{"n_layer": 26, "d_model": 320, "n_head": 5, "n_kv_head": 5, "head_dim": 64, "d_mlp": 1280, "vocab_size": 2048, "activation": "gelu", "norm": "layernorm", "norm_place": "pre", "norm_eps": 1e-06, "positions": "learned+rope", "rope_base": 10000.0, "rope_fraction": 1.0, "qk_norm": false, "attn_scale": 0.125, "bias": "all", "tie_embeddings": true, "parallel_block": false, "init": "trunc", "init_std_qkv": 0.0255, "init_std_o": 0.0, "init_std_up": 0.0255, "init_std_down": 0.0, "optimizer": "adamw", "lr": 0.0014, "beta1": 0.9, "beta2": 0.99, "weight_decay": 0.16, "lr_head": 0.00506, "grad_clip": 0.5, "warmup_steps": 227, "schedule": "wsd", "decay_fraction": 1.0, "decay_shape": "linear", "final_lr_fraction": 0.0, "batch_tokens": 131072, "seq_len": 1024, "doc_mask": true, "train_tokens": 899800000, "steps": 6865, "dataset": "wikipedia_en"}
MLP neurons of a small language model. Each row is named by its layer, matrix (down: output weights) and neuron, and shows model dimensions 0-159. Each number is 128 + 24 x the weight over its row's rms, rounded and kept within 0 to 255. Numbers have three digits each.
A block is one neuron, or neurons of one layer that tend to fire together. After each block is what it responds to, as a language model described it from the Wikipedia text at the highest values.

L4.down194:127122158148141116126107121130119177087148101104147135129105147119106131118059116071129118125149111103125159072123145133129142135137133117107112135118156128125139124137110181094106132093108110168126095140133115138150165127165128115131139104128134110090142143126092113129130096105092139132124075142089107143117120140180110123126149135111083114062079167135146095160147178129131130162138116156164116134128102143130114158163089136139107100126150138104151160161130131147144126164102116
L4.down313:142122127132128156093130120103130192117147162158122119123115118102127160148141156135107136109136161162124097155153133153107115151137166092137108117135139112127112128164075107135128149106120127126159108117117071107127100128107157141157162128136135079136149132114075116148135115110129141082129166122111128095100130120119120097127111143157122087158081151115109062174134124151117089131129115113124105161140110146130108127135135126183116165111139114120139126126102105154079157156114149
L4.down543:099128151147139105123119162150127123091152128155112132145159113113124150094170111126145126166154113141146158154110142106117113157134151118111143135128160132102125151131128143156108145085103117129083126149097106107169126126139143141163150127147097105128109132105052122132146118153073112125141120140163101119171107095137101114110144131091106147136126089155143120124199106152163154102137116111109140092167137201124144120126101112114134127128192154130118129135158114107104133129065131
L4.down913:138134138094151147102125158149146162083131134124122112132168155073107144111170101100171109136182125108130121098116139119118083136146170139128145079112166133137116145121142169104079139143157099118147110117121105117132141144112136106138125100111141098133118174076099115118150105130112125099119151075076148095110128109162110069097167148114098142116103109143138115129149116131148175100159120133169113120145110119142132119160102096186136103138150134201088163108118112128130123122094125
Responds to: Clause-subject pronouns. Subject pronouns (he, she, it, who) opening a new clause before its verb, such as "that she loves", "who first started"; also "previous" in "previously" and wiki-table separators.

L16.down8:177102140101151129114112112124136105118159147105132132104105124131102130115154134117085117125125180113169131138098159099137113122179119143148108142128154154153115108092086141076120090086182111100117136161141098135108121119147097128082118122111135080165123128118099136127089144173157185150165189090122166149135141139086179127088134129147098127105100118095132132085101092115123166115117120148114128155168126108151154103151122153103112133130102122171114124146122115155143140161117108
L16.down107:139099091154132121152156124101053106123111138122140148136157128116146101154088126155155128104159093141129143132090126148117138155122148169144140135098095095140139097122136088105131142041155136137150127087083123151138154077142162151145142127144164145152119105079107118107134116136106143142144117156153147109115126144106137161119110166099099150092125161107106148111108113163135158122168156114159163098180134142137107101127074083097116096101113168109141117108100139132111117154079127
L16.down148:079158136151095129095113106160099162138104155133133117122139120161129117159156146144139109137157121159111134160156130132137144119108131127138131151177134129124121117103125150122128137133114132062133120092069146143159123098127138160102169181114088133130087137116134107144138133121176127115159129133132129156138170145139110111120112179131112108107101116145115109072105127162109110153126137129130080126098107141126118113073109139097116118137147104150132132110106138100163123136122132
L16.down391:137110142121098082139166132167102085152105132138114147123150129109161118081061098130094149158148130126113118119180053123127164125128109144118129090144137088130162090122121159176103175167121126138100115131168108131088117156108120107149123154135142184123115123074140111173123139143113135143121114127122132163097100135151119116171096112117117108135159128157137149160123111172110139118119090149137107114108133136105123141111131149138123165126115147094136109126107140135133164089156090
L16.down402:137142125124162155124112135122158117112112114129134142151081161141121107132158145130127164153153145078127143139122118089138141137117126109153114101144128056104134152088148098091120146077174147090113067121142124125096130152092109160171102128163136164138130102144122132133147127144101123153137103111130147110135136142130170127127156149129135189125132153118092117154099130153087168121152114126130124079112201181156147130112089112157105144162129148143187115132164082136131130130083108
L16.down526:148119108094154142114134125152128107131113156112120124125117134149137098109139137097102149103110176098125128121139150120130120105168112103119133176089123130150154108112065130142116139146154154091058133088107140150111148122156141145098154184139195139183123146132142118097137113106115100157144139158114123159113177132091168123115156120132087137091126115139083130128159125143125144118172134129112114140161159113144129105117111157132130135122155146094130116128107119115134128147091155
L16.down549:161098120134124129089193139146109113098180098119106151132094133117131143105128129087087142127137165124113143137111157151107146136107117149151111115100103100106130100084131146115127115117158156106122144168124149092121152134157127106125094129113119163127160131161149123142130114141135136126159141132137142187119124141137140137122124105128108086133119127150140153132112129117148157131129094166149146154124128154098141140126140120135144075092129159161140129178138178078105125122140140
L16.down583:118174128155111115135165111118099147104156145124187113135166110117118110128147109175137110152111165121106127162123157120110110146154163143100134137137161111133150148084094109160116136106145137110120089149176128133172140121136105183143120145143139148121090099139108109151117157134094116116131100124099090117098158097143148106094112127094107119112148108110107101166158125127101162101130128173113147128124170135120136130104120157128126124125088145133154114115158131097101131090100126
L16.down589:135129121136135108134130134123114141133124088144125135130125089123136138134121116129143107126147159117118115117130122107122126130113135097131125148156122137130121036119120132143118132114121135113109118156149115123120122118099123120128142122134135125125123095125114121108129132119135148121138131119127126122130109119118130133091125138123116108114114155117132145115119137115137137146126121119141144114142108149130132165110137124105118128140124133117112123123142120127113131147130117
L16.down646:129150175166128132137107142143144134111133113114147156156067094082146097113119116150100134123105122150100173158126150133090143156131085123130116122118135072131107114089147104116109138100133102143140111135152147133157146137129118127132120152171123154165127062103162103151085122125136122123152109131133143090126100120109121126150137159139144158150128118125095139086119122136110151135123112147127116138122160132122089137122120133136094098178111128149119112151151084144130151117111161
L16.down873:106137151128156082149105119103160127100099144106074120165133154119173075173134112100109139142119147139106151159150166102128129138142136159157113080145135188145156114080112133112152168139133105145155145153124146158129187114105127141107165127142118153131116130131156152134114131113114110171132143112156122116112161127118140176103151145137126159149116127118141118114151155136137128124143135146091141115159102131148136128121155149144115094155137118132125116181130122116138085113126097
L16.down927:140122119137127103103129121116141117129096158165141122170125156130109112158114157085132139134144175146143133151122139080078148123128155127133148090124135179157118133130091147138108135144127145143141108161134128157201151125174120159118115118095123119177150093109168156132087101141115117104127157134154137158156159104055166126133076120140124086131129152186164134170162113112145170112145154145137161129116149117106119177132095141098141133124113124126179155159109117147132111091097135
L16.down1029:180128134120137130099138118104113166087153124154154142148123130159138133148114128155142125088119155098106156142097186130103191121110157093162147115083162120109140111095120142100148076155126212114126149114130130130154136145134149162162114137100165085148149111159104110131146171164098116126144090132119105077087128136084144094096128138119124109118171173168110094137120135122117148143079166136115161122138134125143130170134088148119105159142125149103168134138121116090145127104135109
L16.down1052:106135126137122131123121118107128118140134106137121093146129095127142120134105139124129118122123140122144122135132116099118129133140135115119113120147097127113144016131109131115121124126108129116114121162126140113120124148107130121107149132127159121137116106107112133123123144139102142140121128136130144092129099157150132121104128118121117155129094162115119152108122140159142125154107101115126134112141119140142149151135128116120133139120123126128120129111145117119116159153115126
L16.down1204:174154092122155153111173109128115096124095118125153179140134110109111114115150090111134133162136119142122148143115145119119136121113090103149083122180116111126170097161109134118112139125156138099128096168162161126137089111147117122105090115105141123137128129115123158129130105122120150162146140107123168122140134141128150114067143107169103097179147176141097129128111104135196117134138092131119126113165120149117094169073142117145120104129110120103150078129127109127122141094152114
L16.down1238:172107152134148159143112136130127086126172121122148109123136128129086141090113099151127128187138139122106137155129131134105115129168110134111140109129137113141105098116141111121129126139111173120135169139141106085110137109123127165145132105130142116096146101099118151110088148094094101128109130123135113130142186164126135146111136142155145168138100140123104091104107137127137156096114138160144161116128118141124149100140149139112117182131124166149124096103134142108125150132117077
Responds to: Country-code endings and breaks. Final letter of three-letter country codes in sports tables (IT-A, SW-E, GE-R), and the line break ending a table or paragraph before a heading.

L4.down193:158164153116124149153140132152168138129131142110141148140135157154117127137158091102105141117142116135122103096102163116091119150091095139145152117143131108131159143138133131090087100114142116145149104117140131148188134073166140100107131137134124104136104149122178090110133147125128124109134112118150161157091139125089120106160126208138133152122127114118132148135133100120147162120158099159119102112097107095125159158124096103145134135133135166113131123128118137128152082111100142
L4.down243:161075119139151108114133086142123129137101149082145121091139115106106124119114181122112153145166103134089165129121115143128135141114161182120123107113077067174126092122150114107102146121101127122129132142137111100163106112131107128141113129119119125155134127118152141148118155107139147150159128110159115137160127116146176129110170112119137106095146101145127172123066110109143158147164128141098098148116133104152093174155137140145150145105155143164102106119098118146134122124116085
L4.down336:131120168108129145106136167118117144159137152122119077145114127154131147131122100097178125163153122160145139109109166078125126161088138156151111118094161104169146137092124139115084168097140128108127095106115102113130163117144112112132153109132170107174113123111115109107147147128079126128134091143127141110125083142134160086114109115109124141108095122162145132130121137148132117190159080125134112134132120132157113160160120089141119114100140093159143166148152107099158119098112148
L4.down720:100108110152136132113151159095103102125162153115134131131174144108097099146156088086060171158152139117118115091094130118105137148155106133145125125120163145148128125063142135111078118130126174087132122128130118136169109156131126077113168126143106132136117128116121096142156128107120128122153112141105140120149148108154124117087178141144121117144127139125152083156131146141097188136169113142141111114116136130141171130148098137154145139101133106109166098148130142089181141140112136
Responds to: Wiki section boundaries. Closing == of section headings (Reception==, History==, Music video ==) and line breaks ending headers, table rows, or list labels; sometimes verbs like have.

L14.down1223:110169135146163123085148160142103110069112096126110131153099121145138162135124085156131150152123104121153159173108132148147131152108163096135124133118119147133154118115161143118103155043125152145115092123156147142157115098101126150113106122135101182115133070150136098142107108177128066125132084149090110147170086147119138126140094158163136113088147120127089154138138149134122143092112110097133124105122114172169142085120124101123123096120121143103138159074143120131153124141117160
Responds to: Country name endings. Final word-piece completing a country name or country code, often in sports tables or lists, e.g. Den-mark, Portug-al, CH-N, UK-R.

L16.down69:109158137172119119104139115128151098127130125167113161132138160092116131196158110151116108157110109209089145147107115127105091175163122114114116114123148135086095131099124135136126112124163123157148120141145140117108125117085161144097136129116136169113148109145146132195100154134141102171168180075155128130111128144141112151139093149135123117112144134122124133147149113069138113110126130170124143076123127085169109106107158135115135174128125110146081132119133131114115160131111100
L16.down168:157123108134111131146112144109134106110150116157138162116136160135107130099148114126133119108142084145181139152150169147120112143066157115122098089117087103102127183118148154137053084103158137133118114160140100158150133158122143111142119142112179166114107106118135120122124128117122150127083139125123067102133122157134135113141152122136157100135143161103172151124143183111124118110134127151143123155129129114163110124176099150147128120161146118081112121164165124133112130126112100
L16.down228:109119130110111108152124170122110193130121101154082148164147165077157133137112125109116105099145127151135166137121111113119152115124130133144110128166167106138116103117124118190137098140120124153143154158138145120101129133171143123134151113087150120158131168111152118136131122102108094147117149162171096105140123113145121102110148164156082134157123159121099138108146144129136166145142129146153156130153131141104183138111119113124116151116141141086129127115113105136132135128116105
L16.down290:117131149094122105124154120138134110166112171156077107124138158124157173144097145126112102104137147149124133178083121092136128111148138099160126145178115202111115122117144138172107108157120071147101155155114127123154107151128127150127132143090102160137140166133120135136156126163114131163123130104185125148176132122117091120149137149137089099148104142124153133110088158123136131128150127070136142140107162141141111137088096094092133126101096067126122100147135125121114142155083116
L16.down342:182143103129092103108134138155110113115127101156126149144095120125113122123091143125132129141103135109114128146081139104115130152118140132111137105129105158139111164144104129155081085082141125116133135152142107102143115107123103119112162104152108094109089093124090128116115167114171117114107132128148104101061131124098112093146169156098144113160126130122097120127127108142098165145158125124151147151112131132132114047175160112111114137079120176134173147168145164153123132144157108
L16.down451:091164137139161135114128137117152124086098137088129150148143126113105098126120111093121148138143131107133138127173129158124156176125134075107108128128113133116098105168136161151154116107094126146105100086124083049120139112096095120117164191133096156152108088159157116115163110121191126126135147099130111087130143140136116094128167116144143106148141127096133111121099100139067143122082123140156159152143170122151118140155140082093134159170156157126130126153135150136128136171167140
L16.down493:111137133108083136127168141157142181098124139150131141088148155152146136120154171147125147090157105108145115125150178149079151121131075138103111106130118097108126139129112138144147145127178152136123133100106137099126122135142181156122133148081142145120119128102164146081121103080091112136165134171131130115089150066152090163196141116124136120140110165099123164117076129107152119123169129118121140119128122131127142143124099114146098108137144111185091114124153129099146165126120145
L16.down538:134080113150149104171106140137093134125147158160106154147110114121128085130150116108125099108102145152124140129109148146159040140130142138098130160089124147130107156175155101139140155139102125134116124124140125119132128138150132186102112132104109095106152085114153115139137090096150153082134153120123131118156130113118114083156130156145157161135167108123120131110129121105156115138144108187133135114120149131169081136169144122146125125112110134129127089167139134167124107148080170
L16.down555:149120162117136122172157136130141118151152106165116075099149124124118098115150146149117144093058147089176083153124101148118102164115154121096134125125149110144131100102070092114105158093108142141099114158120169098124178173106123129141162092094134131103113131097151115147151140125124081121126129147134131176151145154120190115117121145142141137174152111095116109108132146152114105128117126137137102141120115134122170144145106126121112165114122137162164125111139110145101117103091137
L16.down758:125141156129153122170181136091142164118108142148128122101141157145123128105148111147133150128054139132141105129133115137096137095139123124137111093112124104151155055129147087149105150106130082155169108170112128133132094113093066166144104137172133101130085129107123114167147162122100090159163155082112112190109140118109136136137160124114092114153124131130089144116135101104133106159127134159130127139113120114114127110157126156176131144110134139112143097105109153106111142140085112
L16.down760:132158122145139127143122129142105128128146131122123149137122097142100141163128178199142164144110104115160091134120140169122128134109114083116080151109130103145126101127115134143128148125087107125148152100144160116156168081125113177153122156143125159107117125098158100130102148108120148088163150104144099122122125143146098112094135160149117146126174114112114122139136142122143124124152095148126122116138108097113118090122110169113094128128103125124115081156129097119120143130136154
L16.down834:165167168115130142149135199108160111106111152122178153151154081103146097115112119163140161086112104120139118162114151121133130132158121138135097144114150115128158187080166184138155159087143159097119132125139109130134156090138144144142130101118158114103095144086151098105097152104137146115132141103145108125111109123165147144154113152119131101153139145127065116179115156090167165097127105128158153116128149131144124130098184146144140111053087164102126131155111135125117112100095121
L16.down1120:124128135190091112172161154124094090121143112135136131135143156132117108100096132174138197143096106108147125137135109130100116139110159099116133145141142143124176132143116052115145105150136116105118140100138128099141100152141141114135080155143137119126068109113155158136084117124104151145148100183127153122121123121150118120103111141098152163108182073086139164121094144088121101114113141132143083135085116161145103098144136112167087143133132103075136116129170135134154137124161116
L16.down1129:111122184145127143158123146134107117108134142146075096129139084125156092129136150120120141108074103137118111137139115146150149111160152150178148101107146141183157127129142084190102147138158142117160086159174126162126154153128096119130163096140142125129150129102098164093112111164160094113126186161140134145153131131100140124115104162117124110118116135175165160120155115151141127127102134156130177107148102099141094118138128135131092149134133134108110074122123166126134132118153112
L16.down1184:117103130133140089150109166132117078141131123164135153116159115122131153127154137141136106128134094130153116191111150139118140090102123162113128088112141149094118156108080079105128115147158162105171112112133096099118125139113153112098134156100107119131145126125110148178127130115111104176104120172083072123148143119151129167110140119120120138108135122134121157121109168114095138127142144125135173133139122101128057126159125133148163167129121132122082143143136107101138172159119166
L16.down1234:136132097115163123152111134148131129188155121100134133120154125174123125122179110131123166112123129104146153109105115146117105129130117108104106139128106135086103168150108104122074112094162107107084111132083108148095097138098122110084117125158106102106111130145129120147152139118129146122152154193129124095100106102112151141114131151092151171148109154119158155147138133155114123122148091118137165148086125154137125133091126168131174125067130145141122103083125170158149155113123198
Responds to: Preposition "for". Mainly the token "for" as a preposition (motion for, nominated for, center for) or word start (fortress, Formation, Fort), plus odd mid-word pieces (poor, budget).

L16.down30:123115141126161131121069151157133078117106129125128153162130139085091105135133136201116137104111112175155178103073116121141098128111116148159176159144121112145146094141127144089153152113167135109120088143150127140115135142141149108125156135105110123091127128129105093109115116146122130131110127102149160134146112126148154116124133125110111154163095113172125140094118124124075140155096099137097102121144090138129130125128123129174102096102125171148135157107135128137146104116152086
L16.down62:156167108146131105129113103089133144144107141147121117117131077165125127124113132120086135160161102161096154151099095145140139131173138127114134126098079163105151148116148133135119131105130106083069140115116122120102138126167136106127086163126098103132124138109131084117164147152112138148129142128116125158106130147116177122123115148126110163141113148161144130082109163148127163158138093173136152137139160166093141131134116089115124116136179106149145157134130128068133152158153089
L16.down94:148135148099072155114120178124126099130139142157127152152106110078122158106096128158110126123095108151119107137133146141120149146108154137175113131171160144120074149093138137076165119091123139174133109098145129132113148219165108127150120111133161152155139111166167104157137118133140153134143107142114057151108150147159098126149145141102156148169098103114126120126146157116106089118137139171152130124108100108099142145144121145117124143113142128081120128111156132161087136123125146
L16.down252:134162092129122156073112143133157099159116139084122103105105142155162170163116124137124141144137150130096116160110089147176113123130136083120100159127097156126122145102145094103116162143116150133139154150110128137118133138125141114124172120106164127093123151102123125136133149134148132140135125131161163108117133180149121130090106134115114133130157133126094158141118106179110074140138107121115085147123118130162132110098131114137160128135155136135102098118156124116117117088169109
L16.down405:135138144162194173101108154119098169128114108107122153131116120119104126108137116123095125127116133110107090148127172092091122126087128099118137104128121103160109144143129119118108132101116144093137128144136119083159094157097164174172136115135131143138091099147086139118135146075132125146164125153143136157109129132151077096167145070149128122126096113154118147127106137129119098126140131138128157121146133165116128136101113100081123126130152121095147128110123154126179112142124094
L16.down431:156160158170124137110131134134103194096186161165122108167137135123132122118105187110125157164112096135097128148133095136108172077142120124092178109136137130179114130124123102126126126154135142185157169146144114112130130106115127120083104089120135137133134159157106102087133153118146100122125171142123109112129143101134155108086160128130132106101168157113125143117080130095144105146170153085095178109115120142137082121118141142096134133140136106088120126128112137120115121137159120
L16.down488:112158174175110166108109088109126152131159132166148105126133108157119127167124081116164119153075102144092101114099139082112170134151102091142157143104123118157132105106160140137143107147109108141134147099123098147132156112109123124143115155092105122146131093102120102140097128113127137121110147155106103162154159126130086132126114090088127120154116123119122105113119108099130140140123143098111115160171138109097071110134100148127118111156131097172161099146125129131097122123128144
L16.down498:107112126131157131146131150194151099132161134124149128153099131124154138162151130156156124109120134154132137140167120127122108132124113136124163151103121127102128180135134136170116129115166119139125112133109135118111154111071134117071143132144125129086108156133104176151151146139166115100128177096143136138148118106103138139098166179145115130103090151103118135138076136123131160114139085125131172153149148128129126097156101127113130144124104126138126074113109151115140150119106142
L16.down502:104132149128160131168103113166164134126132144091132107107139117153076120118121128131132151135116108181166128145121118102154112144166137121155116105159091104157077095154193088140145169113101103162136148112181126113138083122123114144128116137115128112142091124124126097103061129132137122125119145164116115121140152123146141148150119142110086131192157140104123123154163174155130111157124134091154141154165169104138098107084100141173180097149148103131113088107119140115105163078087143
L16.down607:110127121147125145113124145119119115169119162078122092072109154166105128158120138138134183123111121151171125121151097169104171190120118122126131169114109119110129105141175113122114123092149157119160112117146108132117143118154156135148194102163186095114095124136092118149097125114148094148171139087136120118115155111134179141146123124137130173144169110116118153134133154147112130168091173136143138124126157110156105083165100133126136143111141121130149103106184156125133107164109108
L16.down774:138120115151109137149162124113196121172133109122125119144150147114146158167138149097113158142127085104112124102112138137091101089131105097125177131107151122116135078123086144152149087181127104136116127125146169114120162157114095155114093109114152117125142134129086099119092116118143168118113084127103106162161148114118130114135156134166155151125123143106139114104103148198096110118142134142159098153128129132118123118146122060121106145162118118132133152125059136145117151102142098
L16.down824:129128072104110068134102153151121148128154132133163150106137122149113084129110165146100112131176130151124133167125149106135155139147147127105121107151128170133154123124143159118146133110135104185141124130145137138152143111100105148126084131157142129121059127099122142160098121150083165091103124106130121138130122131140130117160146099104155129158136124132117099105134108171155108148190112104159102135141138145130151144065137154075151164121119151138127133125132087149124133158175093
L16.down957:124098139138120115099169170099146158139205137163108115116194124136137135132133183139131111095160125126143107148132109128103145184133132122119103140104100124131098177130170135160134129141096096166138115086125168178142116112105118119108096114127129072108088114121126123085149173103140126099118156149134154099161133120102162112167138163133117125106154124135160138116168139125140127120140151127170083155103115107099142145115151124101116113126123110163102123080130143136118147158107148
L16.down972:131138105135145140142089164108115133114142106190119149141128107097141155171120114125102105141149124097147127141106114122116098125158087141104161128135133157132158170126121143157100114156147092126069114104085135104106113161116086143154115138089134129145127097118135110148130083155121139139108173110149161094103144142162127103066100152077130116111141161148178115164126137155115128133082146111128127129108122174126086123107146113134146106147138122130174128102121094142102158135166121
L16.down1028:127150150115111166110131147131112088109112119073109125155122149133126141167116113125123132156145121133120147101110153095109131115133117122133120121132093137089138109133166145134117130126150114122106147198134142133141093137145164112145119106096079142133144094123114145086127089106169088108104126111174120222148114137149090108137080154157107118118161184180135128143142144169122104126143104149171144088122138127113136146146132140118128106165113133148117089154125114128110160130167168
L16.down1233:099150124146119112135112091120106135161137116131100098132122105133157129153126121132142113116164148129125123086104141104123142140145143137145132126132116120126129052157165128138126101110141106148092111130155135206146116129093118148136139137151132135139148133144139094115126070160102142105139119117117127145142108117128116121090119154118109102124115122118125153113122084124138107113120143133124125124144111122153121152112113112133124144120134102151116119126157119119104114151131131
Responds to: Relative pronoun openers. Relative pronouns who, which, that opening a clause after a comma and a named person or thing ("Barkley, who"), and line-start == section headings.

L14.down190:095158143181176103151168130117095057147100094122130137102122118099121100137145126177153137090082133178135108141139134148112091139084076141141115139110131138131124150153128136138111104162130141113126160148096098131122123109144122116127110126153132143139111102097098102125102143116142103125126142090148139173110113158115146109146168132138161090141137098128109154125155132133146162140123114131116121188086113216143135102119126114139121147123131165127119143150120098103139144118123095
Responds to: For/or fragments, prepositions. Mostly for, or and for-prefixed word pieces (F-or-mation, F-or-mer, armed for-ces), plus by, of, to after past participles (rehired by, used for).

L14.down921:131105130117102126102119138091135121151107128172135158141123140112134137143153142156131105131163124138112100140105139107113154138143116120124163168127122096125115073107179155125090135141118105144146115121124089155147105143127167158123141160107137102103169088139106128138136096165153132144165148133111160110150136111122093129120130140105151122123143095113133172118105127124128137111163149128124112092140136119109129132137117154141125184127068105157145133131087099164107126112101153
Responds to: Section headers and word pieces. Opening == of Wikipedia section headings after a blank line (==Players, ==Certifications), plus mid-word pieces like qua in square/squad, ite in website.